From a checkpoint of a small transformer trained on Wikipedia: 14.1M parameters.
MLP neurons of a small language model. Each row is named by its layer, matrix (down: output weights) and neuron, and shows model dimensions 0-127. Each number is 500 + 25 x the weight over its row's rms, rounded and kept within 0 to 999. Numbers have three digits each.
A block is one neuron, or neurons of one layer that tend to fire together. After each block is what it responds to, as a language model described it from the Wikipedia text at the highest values.

L4.down5:491508494529524490508532505523452489505558510473495535438505476497495489494503504530553533477452521515531533479485499479499504498524501519462461501503512480504488513494509487512527481517484475489474464525545499463515471549490503536497467502476504525512527510452480473457509542485526475480526507502485455483465516502492469518459505504495481451523506528550527552532517537544501564531512
L4.down168:445571528509501483500531503507510488447522525497493534468510497498466525474488514508514495510523515484510556498490486512528494483521446485478481520485477474499482521508462498513516519490493513500477501519479476433510485542491517490525514502515536496516569485499505510481471490489497445554472496520494448525488517527519476561475467468489500469514528487470535482527543491489510461444504
L4.down341:491483523478543574537537497506500495482486492445485470451515462492500528504509489506521496486474465444529541504493492527494459469510542494482460519496465508512493439535516502482481546484485507526534477527522543454524492501509516491510503473517448495492481499490483503534467500512501509476501482528465473503522489496488507548515491495521532529538499525508495493466494515556543530495507
L4.down463:500503547504510498492544487502535492526507506470513540462497458516521554514519490535486490479478587519540552490497475562485504504487472455484495531543486495527466492483485492513491479510506508468486502487516515429497491509466505544482468498540471525468512496493526487526483500462480484520509466477494512476488488496495495513507471440506519489494504486510482533547472538515498490541460
L4.down529:477534532514469551538420479480493520541514513512476479525479483496488479491491486532520458541478475479480498486533476513493500479527476466488481513530491451497513456505515479491501507494488545477496477572513515536493489518475477503522499506502467488466492465495473508539481505482551489447515489496502448519501479526480493493483518480466494574499527518475486505501489513508537462483492
L4.down572:512434553491486538485494488505520483500502502512473504466478527474550533542489546536522531530518506501532490526518477505490491552508511523511459508503496488515555493523518510539473504456462509496523476485467477489513496513478531518508463534478499481499497498543517482526509526507494395422444503520471460498479481474504497518531512526503496537543482517509524484457515510520508514472487
L4.down977:466540509486489514466458510466530494510504518475506524514520508539509485492468500484528514487514481480520504516496512510519486536531495487477490514471510500493479490519428510527487513496483507472519520518469456510517499488495535532482485508509463479488537477567433495548494538489465469503464518515494453516514480478498528549482477488494487469497519509493467486458550464553476489447499
L4.down985:492494502507503487493533536499493510485480509510506529473490504512481500454514484508492472439477509527472488482513485442461501479472468491485491480490512484535512515485545462565540508482533509511516500507502539499525538539484504528528490483451508518512493521526490529519485444510537476471447478509474462529528506514505494485472506495496493464515497548516520499460519519512540511519509
Description: Accented letters inside words

L11.down320:495519489480485516496513515497510496487473530483513505461517503491527436492492508490524494520485544484488547509514499473499495506550497496492529511435463479535506496509509490502465521471501448498518491451514488456507487527466514482524473471519465485550510532512474498516466530541533487506476509501506480533476515511552521477510486465513517465473522450500506525484491476502487466484530
Description: Mid-phrase fragments and function words

L4.down48:574484515493476517485540489509469497474507462508524497507467476496493521495456505474449509484478499542478476481499497495516456499484564452468489514503513517479496527520492484463528497505469473548507531484541515509488498475494507549535502516512513482511463491560512543547472491473487483512515496441476519519502505504542572503481522506508471492483528500489451480507542536501513502523445
L4.down56:481488597527562451471481482512523518467496492513534504497492442480523543476487485529503528507472538495513481522445491517492546494496499473479485514510487530482499513497503485465520486489494516480484484527480540505527521514495482458500505491510472516556524507538494501511473489522520484492505465509485543482469518474527523517492492518502477537521484492507475524475510467524505493472490
L4.down385:493502458502511480520439515484486504499526503499504475486477525510515473501501480504533512562485546517484433506484505471552479491500465458502508469503501506540480531481534473485455494493474521496486542493495498524496510537470542507493511464523489465502485491522503479490509478529512460526512479522503508479513529494568553483466521474475514563463465510492537484492499504510538544538497
L4.down387:451487494529512447516467500470479468517519480516519499480508505474539512500468474534522513517492483461501498493555543486501510521497510491477526514490479520499465523509508554499528503493466484505464514540526473489501457477485502536481477529455505557516519471473497544483483524504466459527471488443500509509488515506485508473496484465475521509512515509487527513479506517501520490470497
L4.down548:480523478543546497487497513511486497475492547551504471483481505479538485482474535515486494470525532536508488488498531487528478489511468449515513507540492539485520515499500485462519487499469489498515529465490499500575466470512501529525550541519501493537471492496534493503503470490513491499503467522509488522511508523500501530517510509520494540483495491532551517493477507517458418470525
L4.down557:492517530514471543464504469506504508497496478490531510491440499473540520523468433483521522490511530506488489512493501512522483466500504477527473483512502504498521546522528509456495478523520466545531514477509416516491472507543505512483470489498479522512440485499488481500483523516495495473510530485505507474519498518533500497523497535522508515493482489445526494450505556476510481498514
L4.down759:516485504501460514483501489507478537497483499497495504482504503477483494481479458549462490492535484485471521501475488591493483500509530456473507490470502529530455476463465570482492536509516507513503511511538483518539495536525488521491517531526537480539485473501479468486510551503512515510473476508497504479463492474509522531520526511512500525485513552498482495509560547512548527488518
L4.down814:487510498468479497468477482498516487491505499490464450503520517508480514492530514519512477495513490554511497469445491541537528511493548542482480488493519514524524484455536515504452513508522534496511465522520474495466451541513521544543509482501488533523470496496515488483436527505485510461499499466505445482510474473484472508502531482548491474498536516500488512461526508527547550504502
Description: Infobox list-line starts

L4.down230:514457486502553500470530495500489498545510485470516484463471479525523518501534495529475488514517513518508497533495524502482499520489523508543467499485521494502542487482511488525529483456532526492488481488535480484471483439444528482447446521500444491536499532486545496516486474522492531483439449454454549526503521508475518510509539543485470484499487507520525519512518500483500511482481
L4.down239:511525522503494492518480503516488499473458527481517508523546460483504488474492546503518503516489469503491506503508481450509453484507545530522449502468487512438532498490501494504523544487494478477570472521469480501521495466491524448479528516511533517500561524515482505511484491479532443486481513496466500500452522497503492478461517470508497495493474529491524481556503497485530522498476
L4.down308:499480502532528506476502497536515474479500540490540483491492519484531493459504501517478507486513528551510535472484498477513489486515525459517478467516481507512476483528507437508491492500483476511545534491487523478469507514488473555503467501466452480487459510518497514507510471489491501538485477492508485498487513476506471499458457513530476496509513502526482506521543530477453476532526
L4.down333:509517479502451486510561496509486510531506497488469454468482476452509540510522483500541492531517528514510520530468501493491487521517474523530505498521527507498528514462473503488526511506538475508424505485550518492517511505518525454497442504507493509534496475536499499498505482522495490513461496479530518507537494517489508424495500522522486512510465494479495523525500484450495486491517
L4.down439:472481526507509510501497519513469458506503514511492494486497499503471529507499504522507510533530505473529509502473529515507497528503507515516466490488499435521510519463519501514512484446506481512522515502558548496495539497489558488518442474478464495527497520493510517493523468492497473553473522546431512516529482474507493526473495494451473487471488485533481520547482502473502484516472
L4.down513:506507480522516522525509519526503494494491478538473506486455521494525504500535485490492482530482497570518498510530512550444491523520453475511516461521502526515550486483527511527537503527503474448536507525511483496496541510513505480476458477525559517508529531525513483509508559529525469481497521512495508489513546501501495491419530495476519508554473544505494505526456500472470534561506
L4.down805:482501518483468523511488481499515542456475498520491507521502489483507502533477478491520505501519493490521502473507550490494478510503477492467493524523499487521536497471518504484498536464530497458522518488503502482429541518529543490546457551505556479548523474481491487480485494466536493517520493494489483464536554479502476532471505523492511492526485495476492504472497543478483451487496
L4.down940:514519497570496487509503483490478465510476498495520486487476484492482487502473502547532539456405505550512495524507520522507473482478494513489465510489492484488471529487503458495484513531519493469478493463502511479511478497487500499474498520502526513535535547483485469505492508543524504501495478563483496489508501478496486531482497525491520486511455474537497478502517516497471510501503
Description: Closing delimiters and word ends

L4.down83:520508527479532528503535509502472464488512516533496517512496505489550525480488507512539479535508501511491482514499530500433476476458495449497485428502510458505500521489481469460510554492508482509475479514478536531493527529479495496496502484508486501517486473501463519507504488508517464496454521531509486510507487515500501511497521505511507491478504489476541501526473482472488474504522
L4.down266:492532477513484486474490466511503517543529522501509508510500528535474474465492511471429524450476480464487522509458494494503457497525473492468535516488492467501507496529492494479560487517541517494498506467532458517539517459486552540496537496514500488488498537494508476495490516478443493516502514484498471491524523522536465516541540515474525447491523527531503543505468516508501510535515
L4.down324:499462474503527568497495467463483526464462515507461488477509531491561540507488493548488503495445459517516475475489479538499510507508444485510517525516492515527493496475502546466447538474523487501491525545483507506497542484492497514515512508495530509497484518497483528478506523478543505514528484464472513483505536491532495474425489493490561449502467524469505479531491491543468497507522
L4.down395:476477505484503454505476420513539495508535502482491538538541473451534466497491492533570526540470471464532497480521522540520461524502472541446481488512489445482477499527504517486484541483451479504488505474510526470491469486491539454506507533479468509531504501490543486476484504479532521502495533513465519519485503554533536449498501471506493516495511508518499529506504541502507487483461
L4.down534:503497460500458492516494515474495458546502521511500460517489517467499519511516505541463503503472505470502513550499490529501493516515509500526480485498472476500480507502539484489544534458514499508492500520528507488544499484452536499516496486518497544464542499490499510510471511481513448492491533461503479501535549533482507482529521521491513524532494518501471535463516515489468485524512
L4.down605:499522509502423468491505517469507506504530468497517503508497490509480471489540519510462490472493489532510515481492517508551470479481514521464498498509530498481478510493453523490498531522514491504499485506501555492557449464485528531546504502460526496461491513481506489557523469495471523486481527487554516480491536498504498491534504533471517481503482521465516506474476497505510442457481
L4.down651:501496485517497509448472519535478495488530474506496518497520472516471427472520526491457514507459491469476508505488478471529452457466539479461543466509487490527503530469516483493542548486508497519500481485486458523509541496495500497504494500487525506482471523502493521439517464503436493504486531480495523510510524521515468493484552514551501508509501525478540494497487490496512533516494
L4.down845:540524537523478459487480510523483508477492469519494485505501515489472510459546527498462510526499464497491519514506541497513525479483552479500454522507489509469516483477491498478509518504476561476519499492524466499471512513503478493471499500502507490518500510511458529523525505452464494507464521444530461533560499453536509578525495508476524451490513473495518497508523457539463532512482
Description: Decimal digit endings

L5.down75:494536499515488498496501456476494527453479525482535546524466465504533523448480541496537514504534494511468494531508513477525505497505509493476450504490526505502491522521436506492513529510514498485509480486501492516500570515541539455469520510506555536516472533572489474500497472497505476483492484539545498504463519465515489466510500462483460508522507514474533494469502483507482486475477
L5.down97:553508546494497563484516464510511482491497537486523512513515500487481472463519548484496493524474501480510467516490544484527492496489493477493495478470520497471517514465501501493461462475496463535505501447541493507486509522510495464476462482511520487541491535511476549476475474483462454511525460485512516475483521496518470472470486549529464530510493491479536499446526531550489517497458
L5.down261:530524466526495502452522528491529513529524498479501514484463512463503463534504507500448516510513467512478540511527492514505518520475482504503495485509488477463521495462493475476461505534496492490531503492482490496501505484491492487486534524508497497505475480492521497496483476503529513546562495490498484482512493521506491474503467519451563459516513508476484493520519497458447499485470
L5.down337:503485532496511497532488523503499491501497456497488507466507527496521531526520509482529495504476511513524525498535492482505512528478492445472493505534520490528456457476491500517516483474514483519490492562487484505519503519472511485438506522502457477515472522502483479470463506525468488477490502486474508475443507467503509554489512474468421534494531510477493508488511494540500512465502
L5.down484:499512512490515494528508501482488468481521449476492471474511501481510475531480495551522482497518470536487477525484510500515516492485476499533477456503524515533503476450461509443492447504543477493527525458509529463481525516502533469480456514490479533527458509460519492487536450487470492507496525459559506504500485484535502474503515541507552481517475466499508495498435466485481490526494
L5.down499:532508502465503494511448498491537511517483488493503473471516528526515496484512541499493512501509414538458444514520542506502485471478499468535534483534520522496469500525484495454486487462502488518495506492519485494419493488521497512495483516482495504519476504502524524463531453512500472515471504510503497518518448505459526497540504524543525518518483531448530532545500487471460485517468
L5.down618:489502514495488467465506473504514489544525541493489524436480508467511519558453479532499522472481452498512536507518447522493511455517457477529483465505498471455483500493506508489492507521547506509539547505497509547472506534538498500497501477512479481515488510467527505527482485482519469498484521476513525499502512519526483509455464482476521466493504493485510502527509464459492485554500
L5.down972:512497522493496468477535528507518513511498521495499519445550505526512456521527503488493508505535485520484506490483472481492518492511490503472466489477461486448518529526515518494467489479546497482496489493476482528493513486530506483482522552496460524479524521490537467514462495485551504471500496489565509493454469488473526497534511467452503516476468513466491456519520533500511505533518
Description: Closing punctuation, word continuations

L5.down103:574452514481434478516517493517492476532505519511516489482443481516466535496475506459502479487526518501526512532484539493516473499515470502479476473510535465483466564533480526536437472507494533513482527491482526509457504441499494536513529526498500486459548485541502526520567517489525522468486480479501521495470509521511497511509491477525493511505531520501519492493481521491455501490479
L5.down150:528492489503490505476535545487514527496501516473519511520524536488512467496518485489507499514561545506494478505485489538479533509493506481530482487525514489553536485537500475478537450488503507523478479505478490505516520527465510516537502474523513526477494473466451459490524495442503463519504482487487490501525475529514521506509506478494479531494510477533493493501492524484487476477436
L5.down328:480504486434487528495533510474487469493497493517512568487565475494514515497538545470522467493528519481511465514497489510514487548517494505482510489478468458475490529486500539501505505504519543531514518514508544492506493498510484510513502516519506511501486510497462491495491520491503490502499493486438526505529502470520498528494477474489491481514542529494481554516457516487518482504484
L5.down351:549544540473502526431466505525475494487512510473527533486527518465477507521503497470532473521486494517505532511486487461516460517502513531476513481439513500541523531508471536491493531473523488480498554480498505493498466479509470483492459501535503521501491470492522493540514488498504502462492537463474491508442489456506482533467470486493503482485488487523524468491465446511497487534528
L5.down429:498479488462464508532497514512517473510464507524534525504465499509519486496505566510459522525502519517507471507536512513499493524490535509523523500487465528497505476502507527510495528490501473517471472474457471494505524460477524511440487512496480460484492440544484546499484499482511500535507475524533477432529493505525490516509522521490519521499485559464506447465478480476474535525494
L5.down622:506488479500516526492495510443494451570496470426507551457459468477506512527482484493533502531523544512513492500503461500482470509538472520465489474506546529504467492504537519531497444497459479510519510485458482498508502547477522548494534501515499506507524465502528465521511504446468550523448495512459535506465507505531436563470505493462503512499470499509488506519521494527474494512466
L5.down894:540514528468477525482470500477531574506511532507568477518497515514508473456495553467507517511501476518529502515465495534498525519519527529462491524476501523507453495485497496481522492491460490502540477488492505488506476568490469492481484498488515519487476499494487515486517477489491520542541509501521496474499488533475524438517471485502448509447501528495514491488489524511489509461494
L5.down1011:478505472503538504545537499515501489466511499438509515513513484494473515506474545508537509471476502493510508497487523532486502530526461500510480487499527475495513489507521452535477525457531503511462516501497466469507517524492551544544581516476505505505535462489529501476468492523474443516516493481512524546523502527548488460475487513503483490479454483496481518520517528462459449477472
Description: Mid-word vowel fragments

L5.down221:506505561454486507513471486483518467490494479521458547487502520512495478517515517498538519523496540448533545511485486526474509504471523472459477525490522490534503480488514484504527527497521518520502565497506501506470474518525529479546470500513523495504469560499512510487491474521471493477491479527510508490503490484471489476486503511506529489516495526496539539485480459489537480485510
L5.down378:480500503529503533514440510536456510463458502503496445482524532501494542503509513527426505482467528541472528476580482522483512506547474508498488549503497511502514453503513477472492505465514540504518477497489494507526482465466492496505531446480532549475520525501480483496524506467507475494475504471494479475486501501531500524491526513490551535496487532499484502474490510489474488521512
L5.down391:513503535516496530522488484500546500467521510437508474513529545497468481480496510493481552479472500494483522498492453524529462472486541460491505465500484504526509531482515490509506500548498518536501472490533489484528508465458511492495494483497507526497490438536493510505528496475560504502519525484491511495516504489529508475513473572509537502499509470537494504454510492498478518477423
L5.down661:439496506504492466504509471516505524536501518512521511518474522512495501468562518503498524489508463540510525486497523537545468494529508495497513502497500498529510501504472460443517526513524496527452458485520487483478479496482499479507511502500501503461489492476467505530461505507452489518465464459533534499560497531468478514528498534508514480504509474467470445502497512515438499511483
L5.down666:514532541529450484488507485504451510456535508502530495488498516484516478496475490501508520499492509492522487487500535535504478487522444490501502521498531481453514464492474503534522500496498524428534470517484457573510485480520540484525464545516519510474477504458470497533507509520525488527485477461535493526527525480486507480489428482501503520499517520502476506497529516497491499484503
L5.down736:496516465503470535458525509515525533527519510553495553428535512471518507489505502481454548490492503498485571472513539506477490532492495535476514505531501486495475487465465508495503463499525472525511521502524472529504484493478507477493513512488490503497510498477501491510515481561458474521513509519551462505495495524515501517531548473450505517459474502541539493480506519504521524539509
L5.down832:510512517504504514487487497513544506497530514488519497485476473529501525500468521486507505500492493509504532429548509519466523535484550509491481488521515548485523508487521462495500490563474480482499524545475520482491452465477511504483530516516476531474442498515474493525530510505522491446446478498528493496506526483536467513501511517484515494521510516477502490494507445501522518460509
L5.down1012:532503500528513507489496471438515538530491480490529497533526523532471494503538489519515454494470482464517488522561529467509484544475498511464550477562525492442491538529477480470486481532503461517475477467528478516487498509491488492514492519512520458482520499469513466514518487530515520504504555472478454529528530496475511516523486460488479516513509512442477491522494491513469485463478
Description: Word-initial prefix fragments

L11.down153:436486480492461513521497448537503489536522481497452516472474525481485541507496504495503508499516507500533482504508470473536492479490509505493498509508478500505472463492491451459534427497489515465472448520500492487479494476507506502470513497498485533503490468509503498500541493517498539565547550476540530468511484485550519467536497507492560536502463498552520484485490526510489508515514
Description: Percent sign after figures

L5.down208:494508510481495518486494476509547465496519489465498467547510518498525511501501506510571533519504516463502508478493484510513481478461573498498464480528513516514505512510472500491483530464512517497557498501518463523497500492502483508530522531496497514580486515481496516505522518518501463481514493463470487473553512525538488528511535478435479490489491517495505510465491479504528524533518
L5.down348:508506539486520491477487489466527512467503518475525514508525508468470498504507510494512468492491475449522517500420516452490534509511556498498471500515487468534488522487545523543460506505521478529514474525539462514522472535489510540452493473501512513531527516491465467482489529530505499483501531460497473510485557491510507488523516501462502486464539499509496517479471503497536487519498
L5.down533:556523541481529448488460542498502488480455478515471503531532490470524530485553499516456509516505495477544501501535495521471495498498550509469508509518509529515488534480493485464492491435489459500490521529512493525478480478531516475514479525507464504470488492464499526489513529502508488516481460478516464487495516459515501484505477478479474478503496506492474474520528480486507494461492
L5.down683:522517554479530501526514474514510489511461474507495478478451484530527531483497492497487500533506486472530492535480447487553514520505509540487508501498511502462497493495489499492499438526521520529474542573517511491512529508525502521492473499561542527470499497535528485507471491442495488478512479500499521484483525470519481508476522476517492511528497498474501476469455499503543461495522
L5.down717:501527522551509469559499458486502520502497502528516492475419508484540518522503524511512491523501508474527522525504455499534520516487498504513457493467478511470460496499537504488528473479506494485488451494500516492483528493468493551541521500466476495489441460478490477503462492519497511491474493531476521531473559490498530552517502494509463484511475529525516469497502505492526470522518
L5.down836:558482515495548495489500497510476519495494484532538481461479543517524504492522514524476469510479498443499504532496503497523492496486557502464457462504486471528474487474513529493514505469504487534471493538501506490460513495518503533481506498490568537500486498554484504515497486523464497494493443507507505524478467492497506510510478459488529520493491514477508474447529515530486530507510
L5.down930:515494537456501504514494469490471480452509504539504505525471482586505497486475504444480532507499515461488538509476473507479500504465520515475510502515512500492482494484484480511528521490499476456464506490501468505529509515491503509521525479499517515548502538482483529491474488515429499506476453514514492462518528560525501488477540532480496484508530505527471488513514490498540494528497
L5.down959:489484559457528547511496555516511463499482490529510513497410487480521483509512481481497503489483484476508492490510468524479481460478504526489541484494516499486477513488518466474542450517510476536491504490473490476489528491509532504471447533514500522436490482496537493510460514512505510504551503447509508516508499502498487467473503512479522497486476505502486527460503522535527474528480
Description: Line-start structural markers

L11.down793:487512490523558545491503443519543516487487539510501464498488493483505510507527498468483463451445509537525479487473463527467502505486492550520482479485518499498491469489473460506494506498533489470484496522473461490500480480517485493515464507487499490497504489518507503545499488490505514554506521546533533495517536510530495465538529509490496535470501521497497539516496508451436502501473
Description: Line-closing wiki markup

L11.down91:498474487458472500478531509491518492551495525517537458483511502567507469535550502515457502500500503508481452530524497481492531532515468456488464461514517485487522501519491480491480526522481523458501495505518491520478492503518510510522525470448458459515487495522517496541532492477510477506502440493484464506482494476443502554501528516510482493528438532514479507468544533475494479539492
Description: Word-ending pieces, esp. "Website"

L5.down85:468523462477502481480493497525500509507457477503485511505440503521514498496503512507519525526524524459509505470491443527488528581472497506496541474503509473524477490499479476493467458509513507475486499486485480523499535489504469504567497492513499473509522491493494551502511453557535514528491478517538472499511443481484465502477495522508499466528469504524537501487474446509517465539469
L5.down138:437548493511477474485493531494482484443461485471484489510486461462491534482508507502446470542541514499492529484502500502483459528491489547493505514500499506469533519511544532509548515495474478489487469485538522485493487509527514476512478470498477494488501510480480474539504511483469490485473523509500539545476496465520475484476503495474452519498499518526511523493516527509519529462503
L5.down141:512513494547487481472520493529516524521525443474529481518463477437449478496482531499540502495499515463512553529471507469472512541501546457495533492476496489501498510500484499492472488513475516499476476507526509507527541477465489516505522500464486452469459541505487521485461479498526480506493493494502505506552501500515456528507488475470476513495481461528526508557530468455430536549488
L5.down573:530500460535473482510537535462457481473501525478520507504507496477500514492488525557527507500483527546487496514550529497524529515480468472459509503525499467480517502486522481475531447487548497492530540497456454466507504462500469522523490520514488490512486495515483477494512473493505470504522470503554547525502487520470496526518494500504492453497456571494528511478545458473500500462485
L5.down767:511475508495510523469475517498448471495519524474497483479505503511509517488497484591483490493457513495495520535469460534508502505479505534467478503508505494542479554501485490512482530496492475444471509494504496457495486541536522537518541543482476524491491455475521518515502505504527499521459489487495480486451532470522549484468475566503521502520500523493459471571510485459503479505478
L5.down884:538482498556479491499486513526528528487512541479468518489554503462506491504508491491486482508535509492499526537484489511519512458508442498448491463464491563501541512517480527493479523522466504505504524463499517472514475520505515551483491525487505466503499487512485498499484476521465499495526542497487514460508496482525482547520501488473473491473522546522481498480495516566541467482488
L5.down961:521523486532437504529492524499525461468500519455492490493431511534495464476527470514515478458539536505523528484491505520518548441453486472518474485520511512477478516484485493498491485493511471451477473524454466513481494502480489519528508493486483507487488532505503502478497512486472482525464489537528500509513488505507530531523505485542522506491462484532494456511507518466505504462472
L5.down1003:511490449497466502490497527477507480498514537492491524548506508467486533503488473512474547512482514481492573510515469515503496525448497518477496485480502504476551540525493467515494504483491474489486469539520532459501504529509553492470502527508497487516474533457502553513516507496520492534524495484528503489496453497435462509510495498493472518499512493515553428549485490478518480478534
Description: Possessive apostrophe

L4.down4:511555495510502473552466486507509550474495456507467463509472463461471531484458479528518538473459512488447519446545490493498500507475473512545541492489469534487548491500469487455485513453532497473517469517492507516495505515511557512473515502500452491494520518504486502508507498521533452465494519527534495473499496485495489501534504497504465458518483509491495473532465518466529476525504
L4.down21:485530497530461497491491512532476514517525532497486556510496492496548467509510457490439467501478483492454474506508522438467465492470525518514471455515459521484514508497481463478519517494460526502470464474516486501471520523484486468522519492508505474449522518528494479542476485506490492512510534508496511528457481496470486514495494513501477478502477510476530507522451517480527524463518
L4.down120:494468481523495478460522490531512505518504471496493487513453507525496530486499474509460516486455510476494519523506480471521460481493516506510521475504513488496529459474481452525487483454524535478500530519503501502522474521535511475463462493524504493513480536510521502495448496504485471494469474500481448504504488503491548498544503493489497525485488500512493526506459520515513517467467
L4.down656:530525455538511464467488512480514492500458507471507500532457477469495491481497500501512516484500509480453477507500467511509519502479458496507519506454480527471524504522546493506526453512489517472479483502485496480475548542468528556526485518486487511518493552491482503521464509483522473467474489505513493540495477493523458522502527509517464500517492517516481508509462498505505444521517
L4.down692:529544471544506475512503513516471487463450518525475523481517495505448437506521468537540496491476480490507466480516512538446501518530501486483514512535480497436522501503497476432487509552477532514505482529525475492521518494542530506505480462540493494526509478526495508512490484507509460505501490491528447494513508511511509506523464513504519551516475517527492496517534502546510502499444
L4.down793:505473483492480481499456481510470504470489523493503485535485492492516492494468527539570495510483490524569473479518511469526524518532516529469531486527480529517518521483485493518444485502489511497514539502499477532482515495516463598550489512519455507466509521499479491535485436500513476550502493474513460528484474520468481490511501506479457501468440501495500549564476469500480504517498
L4.down859:519514534452439501530514485490461492496467553503483493509567493527509465485520485493526494501469515491468500515486553517501482527475522485486492503462506493500512503524521503508485536502513499445512455510524531498505456499471453432511462525472468494509513493525497522506527517507519487473463551508482465497468468482512520519487513453519491465501457470507515465529499497508485489515505
L4.down942:518544528492466482487486489496481512495542550498532521448491515473537485506514484538485496438494510506513529469509517487478525447473499469501462481520530464495496477500472481479512530505539535480537489483449479480473469488481508451512509524481508524552553517485505506516495488526518492516514501487483531498490502494493492504475511466487484506523471524514525539533490453480485520495442
Description: Possessive apostrophe